Weights of a small GPT-style language model, trained from scratch on English Wikipedia.
Architecture: LayerNorm before each block, learned positions, biases, tied embeddings.
MLP neurons of a small language model. Each row is named by its layer, matrix (down: output weights) and neuron, and shows model dimensions 128-255. Each number is 128 + 32 x the weight over its row's rms, rounded and kept within 0 to 255. Numbers have three digits each.
A block is one neuron, or neurons of one layer that tend to fire together. After each block is what it responds to, as a language model described it from the Wikipedia text at the highest values.

L7.down1312:164127057089161116185168128115145136147122116138123130160176147122101105164160187052064119095058190148134119107095127128165125135136116235159139178144114107071153160137175119116151154130085130118158167177186141112086116103139056129171130100104125122118097139197086136184131136160145121109138104111146180119079112147130131154053078181127167114050110148189076147118170155107141118096114
Year decade digit

L5.down113:099138124161156130092148114139135158113161124145170119114163095028207118122157106141093113103090161093172058117193151141147055151107127091181120152110070060135148151061166105146192117072142138115153104122082153161158070160136189164149143117126123099102146141083105153115151063091129149125122129105154112089148126117116127096062156171151151116170103117096166201046146078136110141134166
L5.down240:139183172052109086091160131095059149144132147158166099107134128140102154135157125143133140157134186150118163198115136101137098119152137106107155148107057137154083090144088071089066094100129122159122143158106136156150076150115171118108150109150151096168166168104099154145121122150103129096171132141142155152092130132140123120074153111130102072130141109081141126086155132135166124181159
L5.down246:152153168093146115156067077130107085088097171188165172138166062148149176074115054107097103076102116110165100126099108134186116119137175160105159159074126124075094124077115085151141159007101125104096124100132111177085096095158173157079131105113157140151098080132110123151112167228139156143137077100115122092175150109137095139085124100107133132145129157106139135149147134137145102103120
L5.down387:137127065104174094138126127158115125105094154082118119178136178198187135097110104161190181128143086160117089115109159131147101161147097093118089078129145100064112144076102133134122063148057109090160064147171146120131133108087130110169133208144136094151095103124129106084125126139164129068144108173119107097131101137112204166156102107106147096124133127177099122119154109112122166080173
L5.down417:093150151146137106135110159126139149116120165207088074115113176142205104110129134120131165119063097129163077140137113168162179087125105143106149163126142183108099142109115161096099139118110099127192091159191143083086113187134139146184119174107160148148155121068043127193119081104131100108164143134209138119145188124098117121120112114178165137115078135134110152126138102129105151152172
L5.down458:066091144121143134110070113191155166138082120123194064082132187127144113109125118061101105089101120142149147163116158193181132096089124123172116149120090097114066116131139137148134117082114135177152142139160104178157118124163156130164142147113149096246051078092149109153177099135132173106067099083144108162145148058131158122158115131083167100163163150130135154116135154138114159148107
L5.down459:157166149147164131106148086166122124141165152150120117070139088123152100158160123139128086070173094131088166130130085100163225126169121138116177063101140130072128151125164109132165071128169140156064077132149123123111107182124097183112075151164116120170064129134140155100129102108155097117123120152121127176161105121055148119073118094096105140185152174131138100175075111117141115128112
L5.down516:164143144098113077101128132073110185158107120072126099083157101151139099117126125127167100109171098169121139071095084098141204181113167102152113110104163116122128166115176083107148094110122102133082139140086134119168136154066100108106127141116088174148180084106129163154163108067194093125121169082103136174163107138130121069147149170107173174139161152128173129076172103118182134093100
L5.down648:109185083089107116126119143077176168056138114151157128095148079146135149098119176104095175128143129136142091201127149138120153163114134113184104154114115140145069165175140089092114084098083155096169142135089121099140070109133144109197131074112210141077150100085116134117143093147094143146165102152122101152150155140105160129064177159134132091161111105125141075093131157148157085115108
L5.down880:129125180100139122163070172177128109133162113131163099095120129162181130103102112123109116169118120032103117193179102171135163178084076178141069186151136129146137109127111132107179125117179058081124149103148117150098127098155150124129134156169172144153162120162140177158120178131114166119127150112089164133139155186138117105117158177089071139193154203124114115118099143129132125158144
L5.down946:142121113094112179119149160140119111058105170111145098155146101106141154090106136134149124134130150144092143123136118144180129130112081180157151136119180087081133125096099103134158138086151191095112179179115113165146144116086087085137129109128133159099190081058113121149129049131191119115090086151143128097177110094108149240075173141153131163156081096095127120138123130129186104080121
L5.down1120:094184168169143091107115084155124148142091175172127113109131083098136162118129084140123129112108140109157134154156129128085158106173124148225098144049104081118105105132081045178153148111114108150092171137109188146154103120171213108167122102184059046131105032103148071175149138097096184126182083135229105130166121156091115181144147099130071123134162066122126156111092124135144091093138
L5.down1221:061177167120099101134148137128129098176148118107147126137134085176115184161110144073153182141081090137133096116174128155180117148111195089147119110117146062109126129141121047165098167117113146121143135080181113140122066160124192148126138093197132125187093099098136120109114151172121166112077082106089117173166110139100156120096137121150114141078156081059108139144102168134116141169179
L5.down1374:091137129070139103098111089158191137121073162101132200124134170119159177160074118137126149145120196112143099087185152114173180130126119072181129105087076084125142156099153092155136103071103186145157153143115104190115081123113142131127141141164168111110097141154173127120169127140135175130149153098147105171142123127103191132069104109114083152188126108114177126127133094131127118133215
L5.down1425:147109099116072099065143190155171113156135101172156128095153165110083184112121105144155134066189162130172110113150113189131096155095177125178139132147089143142101079151168162108165148151132134137115123114095107135124140122094158138081172128121168108107136172118154077098127115156172139123147184103135103168098118123123154077150182083154118129101159179104091189104148125162208106119115
L5.down1492:175189142118102128140175123139148178109138084093162140098141118095110107148153070181142119093145115145148116119139123188137131100111153136157146175098093132151053125136130122169148060130152120103141074157130118153118125137060141155181151152134159135117158153064176131161069081127139134120120164119128154091205090128134135138057110124101166116188149107101096104125102109143150099100130
Place-name final pieces

L3.down87:100130088118138137139068131151161158104108169150113138159179149223111119113097123112181114163134159151159155046123138153115066085131097125186119144161210110127117117142128113111191110175175128111116164103188107182136100088137104131102138073140124147120142160119132110113061150087096151127165131151072126150110134154157142199113138096111123087133073151120125126116082129182138122129082
L3.down942:135110138106159113101180147172146151116054197178144139148130140174159133121145146186077116112115145111173155104166065119137116124058173101192129081073143115121159099078138181115110141068089172095091117184163115182181073128145167132095172115180167196081135139111149111129140131153166139086147080090167091171175121073113122192076152109157112086146178119102154147117109113112114129099137
L3.down1188:086125110132122125060114105105146167159119151150121154136126133192118039163114126167163092122057126139136126123185171155139095069174132114215146185124132195111050113107151138159146165162163149137182148167130156132181119106078146130146131147117091094105122085144138125126075120078173150169123142123121149142116135094127124182085096123098126097121160125163098146096132080071113088152157
L3.down1410:066128132101115132118131106078092188087150125108118099148112103091151121106124118156089110164168144123097129150144156147154125153154117173128162103127126146097112143061095139118156148121119139102135090143104080177128122156136149130156092107058198128138107170132118125156137091134088171142095136168168086159128135117101133091128165107159146151130177128126090057070166114117132079146140
Place-name word endings

L5.down76:167105097105085095136131140097078086131150139174157134144082121120087134107168183161044070151181119148193128111105166158116149199097124166160099148127176106152150090093136132108114155148103153193151102132107194185112144148135140137119173147153155137161120115160203122116077134151133123115191109098173105211039156063182165108158168077089113173171149154139110126149136075164200082171146
L5.down119:143126112163157136097166178097152157202150168150093195153068110116101150138183081174148102134202151164139144132111157109131045164138143198177080107144115151178157150178148143111169152105106170102083110184082210103121151118157174179117160151142134133136110090173204105144167098078127110116059205136117130121168129115158118097112117122134138127179127130146124151148105131153125153130116
L5.down182:189171123168147156122131049063184143146083128218132091180160172086101125102187139098143112113111118088099164097130124143138080129130137093170137066132158137146136156170090092137117105128140126131095112149077144112119114136126109174122123177169126083132109160123137162124105146064075086098138136149158065150133119175100117135115128101149119185133105128131143130156128147110112098118166
L5.down219:139133199128118145108189089075156152134138154083161104084091014117110120189103106135144168112142164126110087165186125088077177080105117113123154111180139120132148086127096120156089196131104163173143176121160108163126092094117126139104144175088138116141133110125090135137130106116089130117131180120106167119175126112097161125108148221126092118145103132060077096162152132194175119169141
L5.down344:117115105086096101113073065142141112091135126199094130126098122165129097088233102064121169119108133109174144160097108112110141143142117151121050119123158108078148129160111179176125165168101078170177182097177119151140088094129099156132168149090145142135109119159075103171123139160099136091107152142157176058072153173099167138177160099162096184085101133145123099190128139150101128110132
L5.down346:130178176169124155086096117091154103164182133172154112096109120172133145179085116093177123135133172129089149084097170146186126136116127178133090149098178132138110119149165094161102099114128107189148176120154171170141102157094119115102108055149138109091093211155130132145041101184113073169113130131184142136122137131128095176205169136135143152157143149069124147085119124167143105166119
L5.down498:138187136062123154175058125094186150102112088163144091147111119146116165124092153078109159145142150171132160093119177107089144115119134160162146116170111137108157154066116072110151165122103177134238167144147147102110097167106115111089123126103182104075128099158159163118110134135117101111112082122151131099159157082125122142138114143143142192146070142094110164102090174138136156159154
L5.down689:125084094112171086109073100139132106150149075139087163105169119108150110169141178131166097102135130050153162147098174108099136186124134105163147147132161084096091121106147170167154133120172134146139101125124151101091115157149132182116101102133150091097169185103108081110109070114115172110166103128136111113054152123136135173212139099170114184103115096080089146157107083111146186136072
L5.down765:127126108120147147149118116151162107136108103120135158166115121094050167142144217126157138120111149140099195169168163186118076099142135163126115137101162152113092054145134136139061164076116077105091163148148104177104105093102125114166074160156161159186102125090152134146071123065149163124103122129115145140149181119087159101116103104180114160126113135105137169181218140118159082128147
L5.down841:182165108126122144111169084140102109167115158230176129120124141096111134135140109046101156075079100102121159163111130123108131143094133182127154146180163150102103121182094156133143096116108157129142149135084162229139138168086088148089140163077108161132131103120119127099140208124103081163099124207168100184150127133130128156150109150159099093122111126179105147146157148217061130104124
L5.down940:150103159132102122144155086137089142124104111076104149094165140122145053122093095100172129154152176136147095148103088167111164124102126124098100117114095077149177144134100137124115169120163107131084114111105171155157103105149159187111158155092113089140145146143073107118130120111151101138157122106223091169115134129125092140127095085115154120161111137152120122176087154139178130091103
L5.down1027:118147113074094151223113133099120128110207179141113153114095125144124173098074121172148132148134138072092135139131134209126151081121144096108166055115132122092083077120130171134140140124121173185117104158130194124203104109146066098027143111148072110153109124148170171147123102117181175095134115166061132150118104151175145166170136140101107118138130076161143076117174083080120160112157
L5.down1039:090132112134170124159100135098156100116144145130076101078115114177115112123113125079145112149129103126161185103110111136175168147101050172164118093124102122095152178158094134083082190122193108120133148095094055120064081129144108131142149184107175142186147171100108126160157038158101154178193104116089104097135114127124124198087159113124133190145065158159109150119162091102077147196163
L5.down1287:114122099147133172092109103095161136131113153099156111120155101077170098164118153206110188126164120069114067074123104131034167116104145121121063170108100153161082121160109144087130147173156097148163141147126119187086110181130095117140056093156163116156070100137161116127107143125195133108040140073039110134128142082131169124134077103085119151112114095114189192128166089135153147114142
L5.down1406:174126167180141145147115075186101146102142118174091053099190143165163065078194115071109146124100148045120114075148112108170178163164157161133144147112071117131146118154081114153038159153171101123150132111183084096151079119135121129110128168166116130098140093149084109082179115057131094096095150100157090062168132156102164199127125085178122117108167063147114135160108132119110178154122
L5.down1427:134104196136101113139141169152145153125093127190075125056118096147122167178123062133139137136109143153135091124184138111128136163127097164126147152127171138142071100111135105155149102080096144138197118061119115171120106121130159108152109104087103190142148083154075113160153185091108173168074165174127123102132105105068182121138104128110078121149064064150099168091132171079161171088136
Birth date digits

L3.down228:107122143111157129150173127110144189116103131098118130131152106082069101135194116111152051095149123100145101163161169151126085142175121110092141096127137132144173137132122112134148137139067186178130141168186077058191199130080147120129091115116111086112148143151091141136105109166137058139107145118157120167125109128112155200128158103101172110161091118153109198190095221132082137070078
L3.down577:113089179180068076098122152176080086154117116108143090146210130135129101187140103103110123142100170178157136075129137108129084167154138190133210123121121111140140104129051146146169074148124096180107125131147079165158159075086141179109112091135119076097086146174071110091128129131105104116084164136158087096077102143127086145124146170132107196108088205134126124100124127183062154100148
L3.down692:165144140162117134188113148193113098102113135164126113136110108138153108112190168091143135079121185088163134138113073162096164193099141209129127136114138139153115170104128141136102153128155083177150154122123146081147088110167050162137147103148104198099158111088105112071137107132085141141093184128150055160153225168141133155108101167138077127112149177084091134158171151136086110069054
L3.down1228:168126179147103152183127137180134104099141102144141138136123114120124108119143136095141125162139142111141097121142102183153102157189148163122061095135112102131104214117077104183130091111092164100153106108105101085118134140173075181121082127146112115122113101068027133057134137163077142143102141138144126110129136144132207184132150119128115154063112181175130170140064182109117119055100
Dates and article-title breaks

L5.down141:070128105109134151181144083140150120073156119166087105164120126130146092126131143131137154151115084124086084127149129145117139121138149109064168163108115160144116188187175081145095151082137166193125120142105157126078116133022140094168137106123100132142191089129096139124102124114129100128107090139120019153083121117119167145106133145179128076131144166145136072136061087145134127058127
L5.down147:101115193120119163105095111070119134130049103183113167129133136143080136106138134156160169166119150149141155128103155095100119092103116093166090130129187111119158114117099166092149082106137188134169118100177111160153146112149164100117162130140129099152139167167125112133154113126155133178119207082169155163107110109144131128141132108099134113160149121141120152127099150139166152075174
L5.down225:115126109149095138093140162103088079155135109112142157142098109102134142158137197101158108106146198045126115129124129142136100093095126087159114097119097098128148138070096074123092136127187121160160176135172168105160071161105106159078192084123129135236132105137112095147147105161104132144132194126129091155115110117127122089144163135068119155168115116102177091225133097129092102185125
L5.down301:136040124153176140059132129093153140116073107128077074135132136142084173166107123105128154083174079104162102182128103181111102165174164146173143153157094136156055107128161107152166087134143130124132080104106133137066155129094179171113156139091170150094099123081114108124120125148129148077179164139136164140164106135155107174136122135138145104098130116119147086085078115130102113118154
L5.down494:071166122132112099140111109156126101138111138053130132119168108139127120138114130211205121147145129074107166163131105111045138120139129082111148084158159146093082160151117152088104114111159144121138125093103103125090164136126150131173119075093121216147086073131155148153176127140093159129153160059127118147065110082138129161102098143142177159108176178144151122126121051110081138192129
L5.down555:149153189180114094133132120091120121135155056179147116118142120103153079149114132118118136107161137159131108077198193094145117130111085076122205134164075104143099152113055103134135131115129130172117106153173117112126111142150142106112095099110174163107110106104135100111126083141161110204170098137112092135126111156123116150096108099153144078125110153124118108108073092143100091103179
L5.down573:090146154136060132144131118130105108129121103065107052137136164104132181077120077090154123124226122081177126111064095099140124167093100131109140128119145160158130087078130133085085175094137115107137062185094085111189130106128132089139156168094093152171116147085096142190122106144108127120139104067055139139088130145178160104165138103099131133127195162164162137100078139140062111149122
L5.down690:129126135099056137111142175126160073113138135109148151115166110217103149177106113064106116089128230102106114110115186115138119148124093119194133121137173122094157105120110087126122124097086126119109149156123136186159169162109152115098124147141162144148155176108147109144141119116158132174138127093100060159074109086156091149057101161096123152127117121155156130165085107173108165123152
L5.down708:129136109140124129136129105153127167103123111147159120098174083097163095141129185129166137117132134108069138120110126142152111113086125176149111127092124117140134099157078100123143145142090132098126114106098127119171201152158103130151117118106079053139062179138147088150164165118130102139162117080147137112170119173100155050100179101101172153143127154123158095150030121106097122125107
L5.down777:159150149131158190143127127148134154142191150160097127087168067173117117117119120217134094057150081132146166154156109105103112067113142097111102150180133134180092144148121115113161160131089124188097022148082074087115173082106145099100109136079166176156109143089124176081137158109170116181045158127124101149093100116082108145104172096141089152077108140173194109093121175133092117126139
L5.down835:082184150124079131098124112185161157122146138103156197158169096197142144125157124080075154100105121098138143116148107127157117147160150084155169136104114156062126112152132098129109169096135059144083125086073112125110112089149157137100155135167147149113164138093150137138148139144146109101079137129167133137134134145086155118122124152137119175079111135163125132157140118109104141108118
L5.down1083:092101124089160174162156040083119149149131170101141168127081130134135147146169157079120144119162161132151116121105163067170128151149066139115102150106131059141150097130113121099121119085055134175160061127161146164169153136122172101078114106138123116109104130215118078071082103132151175054140163101118184199069123181121090089095156158139138122117156128095127121215114165153081153085129
L5.down1141:160143100139140151130124134167091174133171142212134132122121081126150158117144113133058203153139166171130143144175142132060164148203124114182166105081147116088083168134109103116184100154104143184136128162210175108171161139144133157109108152154111101138126127093112100092121144129076098118124131109093133200175168127124152122161095126129130126137168131147157142097155175090108119154150
L5.down1206:086104153111134123107088129111123140138152151084085111144161162093133135108136159140150120161155129143129142106149153146109119145106057114147101117128130156110127080038154147128152185047186124080122126056167087136165151122110192117102098142145188127096130131162139113148160105179186155162170113127102106092158116193067133102156086149111149143102094084087164117187064097131134142182089
L5.down1355:114116160129153125146079119091080078123136133120138113140130109118162150140139142175129129101207145120132141184128055158093132079110079107124086135138162148118154136104074146110116181108140162095131192200094089149165148075161186136129133104208042106155119171115120150147107103111154143157142178070188131075172151140145124115156141127102160131130165132155072096153161147126045062120110
L5.down1451:081135127062127072125073096146135082070106122103122151102114103185124152124101139163133142088219104177137136070157116127127098103115119052137196125133126133120107133124123114078162100161185112134147095130090138150129137160124144121164125115151110157082104122144080187121178150117152086111097116166183138080164095119152161119075149140122144162103112188179092142156084090127102197150180
Inner digits of numbers

L7.down1492:150084139110118138136084154128072086184152106154088144143096114112120091166203135082112140076165111120079170086132124079171086148150106079091179151139115152132108154159120105134171105184103119131127111120175184128024145156079077085159098155141078138149136164061120035099160124107123140113115095110103143128133116148100122122181163121181175084144124117176109122100142143106129140136134
Mid-word fragments

L5.down112:123142082090120149092154095196145126102153163157172179118140142105127126144131104051083113108137082107126191132100175110069100127149106115094185111173135114121077116186093139119117152044165098118113103114114101160140175132133097152087139118116138121126155142123135114164102142137075079109085160148155119194147133152095116183118137145079118083111124126101125101103150155111133101110162
L5.down158:100137086099119143060126116151127159101138161160119133137090162155124176098110133098156130103170117058163123103113127108140122077131092092097136164056131129100127146110140123205171170160161086178129129099154089134173118135152127135084135107140143116179102134145140133120153116168091147099070174068163102102207174146103127071091130126060064111211147131160146104131114151137132049191160
L5.down327:182110142170164153121118141130168087142171091095163168112116186102121118153129112116180168168135113087113131134125131102082114107156168121081152080136142124165117104184124091095109099189120129112154099093099192097180123152105121143132169138121082133122144115147151123091177131059093088096123145172088140139136132134150172148070099110095110090159151145140172145116105128082148118143042
L5.down353:119121096118098139159167156151104106110108100135159143157147181165145105146089157119163097121171159096126107157156128135085109127154115184117128149169140176112137133165184115158073176145134090182119183138134133166027119116163086147140107094137153143148123090086128088099091060134130168144098172060126151126164103077057151093139169125135100152132106040121095143148143149132104104119156
L5.down386:103044212058127164101125143141092124163089128151139134076125095131161157166104127104097131081187108118100159150152131109119166172128178109164120133141155124161086110190135098100113122125153168123115139116164119161109136099179140174130159128086172121157100154162098089130138122100095109142115130058104140114136101117126103099195079152145122194121179179117140121082123169141104058145123
L5.down431:074128146083179101138144141128089105097078088168142069113131154139180131166167113153175151169081111126143173126187139104129098111171172111115149050128122085117122162138090143132092143131126102094120137102175130120050122120140150174108104082147159114171140135094136087110041160147125179117117155119144113138060126183027066103149141202145133096114065131127197119131101057157107071101121
L5.down469:112172144167137133090113085125133107093127106146103132125220046134108024078173180118173133158121117129180167160069188162101154123154136119135065098112133130146159112127142116106183156135156095104154121092170084116115128179108107133133138114040139125209192181088182106116152125104110074138102088171076091077134125167079182068108177116153174103104121179072117156134133163155111101095134
L5.down506:095157074217152167104148097110120172179066159097155092122121156089153160079148140138166124131125116124124143076069123142146137172161168186091135101112105059130103113169159122109140168082108133089118151036124107123162179189067087129202137090089105148156159087124151161191092150152094118158179171149140161177108098136157168141136090144078124191119117151198173109116133143124095125136145
L5.down885:115176172185058187076124110109083132084162117165097085154084108144129139109161147112119195069149169132122122164091150137106164170089125106089137101169175138166090111152069152176146094114142168112138098109129137152128138130115162125118112087171096145180126146103095135123107160104174130180120129146180185125125102196106151097169116165127151158122102122054091117113165154102143058073089
L5.down1122:107107144117138135122131099138137140129119102073168074150117174122118134150066104113166104094139146119142147175092147140071158095145121106113110101130142154073068129061204095045132113172155159126085110253158122122136140140146122153104163176180111092119209192044169179107098079163142109125107149135113185116103137135121139150087207145151125193131126081147160124117138113176135074088101
L5.down1136:093091120036133114139121140125131178083189204134156157104110103157078143130145148184132089166142169168106143114143141093123167124194129113115207094140144160155075150114137054122139084121125108129145122107113193142119091154118134129061152146169108102162084140123150101127156050121151143158099127157148131157175123115160133136115147137150068128132159124172197160144120180134098101148115
L5.down1158:185128135149139151088097148150140168126129108128127159146094115160154160167139123103124183143144131120143111102141102115100175111134108126137183117119154128078165102114145153130153102162138084146078121136114099159100162117118168176122083102162171183107107126093146172081107108107154130153106118111138138152132126099125104133155212120127148127106085095106158148138143132133147117081113
L5.down1290:145141148168089157139069152192150153129126125168107139113113160123144120172101133112128160147145064131071158116080175166093080165125139102187117063157090097116136081118152104084103086091081165099171162122145181130157100091107127089142102124121044074184113141166100137185171125174158131113136150128117142141053089125145196131099128156103127144106110145124124088107137101114120152152172
L5.down1362:127083170075177145126094141102171116141111130116146177142114095168104145119217125121138111121131050165128083114188111118157166133086142088147136098097137146087171097133093131170119131098169094126121116176170063144134116128205101171148140178114112112126123115106069127123123113072121125149112138201151127097130129082155174179090102157072165121155135155081102173084111093139130158169164
L5.down1389:069171137117139135165143169166142098140144114140121175079090120092115131116098136140140134129225119170162133071145137131143168149121125056161143132059114106125123133089085153150133125111084044127092137062130057072150105193103137161181149133138115144110121158155145159149124111085149177152151158176180122104092117123109137107086097083110189145153111116212101111172147076165104200131123
L5.down1431:131128101092095147041155129183083158099134124133147180133106120112131172130126160167137111111143129118109129129122192150126147120082173172113095171126104109167158136115141097133150138107151109206093151088141180147180092087171114146125159095125110077144157170110085165126089152185164162145120165120143117098187168086069086099108105157135143198117167134128134083169131156118069063132122
Mid-word piece after t

L3.down200:131096131129180142122115105081147133081137133141106185076085147156116131102143142150166106101128072121097118081151088117128125134128080156097091194144136117185142182141154095179155141109170146055126111146086120122123129161097141127105093167166176123178088068174089133092146176130107070124208180102125113140102181116109146090106139023061157118093127160180140149136164112154148132121072
L3.down543:111114102130134161137052140146130106121099188168185106167121121101130078071104115119161115136155107091117101094137075038118177144150114149162175102119134118166146138131157176108116142189125134176103078095130101099167166109112135155143150117151084128176109126165166093153137094134123130072097162111104085124166122154158172147118180186110115181196072084111125077187151104101166145124156
L3.down1218:112171127088144106153094154123089113158083190196126113114130165145121121086130075131125113106130084108165141162206112056136130170157120162115149120181072096107176141171090153119090124136126115160135092089136071066068148134079127159124167098082039106162161169154115184117167143130082156105100155148116101170101127111138141116114101133096076135163157145099176159179105125108103144144121
L3.down1344:110134172099100142117077118136167083122137145153136179102124106153174196123111106152090126137132130143098107109144084100148148131108105129128104134141176085159115124159098146174152113127120132143166110155113135222152157098140122163115106139122124089162113136107096138116110140083195116167154199137158149150083127109091125112144108125134099121139124196168082180196130111150112091170099
Final digit of numbers

L7.down645:091177114136105056098146133081066166124148099180216078155085097137112135104162142155085168127141111178152040136134143167125088114144103155145171136166136124111149144148172105147157142114125152082115131074099160206180096092146135125126080096162172117118148098141081107126127168140152183127108085123092166118161132068064132149083113140153150126150148095086085145090130173122120111102059
Place-name completions

L3.down10:089220097085146091187066133100164059098163139187169184105132025118100118151138110106129094147152118160129085050166095128152185137154093103152172104127127164167102145158129104130096098176142141120178126098148170124082128118159140053073107144132112068140131100108126147175168116166098151116047145166120153115158146109158098130133143091173159131120093066119154130145192110123164112104148
L3.down380:100107134108156111213144107143101178129091119187119174086155196139134104111090174155176131179145135136103120135092101084084110093079149106117165092106140161172130130128209116131143126093116183095200146135152080148176109112120156175138134144094056114096062172125085179074126047101140163128145103129082143189135098153101152164128120098139138106148088102135098148126193140131099118132146
L3.down1264:123132152111116163142145117139144102074101155141155124165142154142129122056138128113121155122154095105167105134174155107116107130082099102161170124130164170183133145107123174103179136178170102127124120128119106107157147124118081176123109122122181140174141155092147074118125144200155211107162142143132150057193122118093176090149164111081088114147182125109129121151131115120095085119172
L3.down1454:084103102136040085143102118092158142151153130162138150144183138071070176130065099142124071072139160140149051140121135125104152144130137154115134099118145190159175186137161167130148097067138092037166112150175124149116073046157119137115099129101155080161098085140151131124169084125120114122160175188138129104093163131121113151161055103144124127099074178108119105168124140119141125156100
Mid-word fragment continuation

L7.down1319:128166122084112070074101099139125120125138175121122105102131156136106101140133092162135178124098139118161097108142097135118130119130174144119082141131115152145114145081087150124156126123125112072212176141142120067154118089152158181119157103121143177087145056137150164059086102088168137137129162124156072106127121171187136165118136166168136109089105144126112186094107074114131139102078
Date-introducing tokens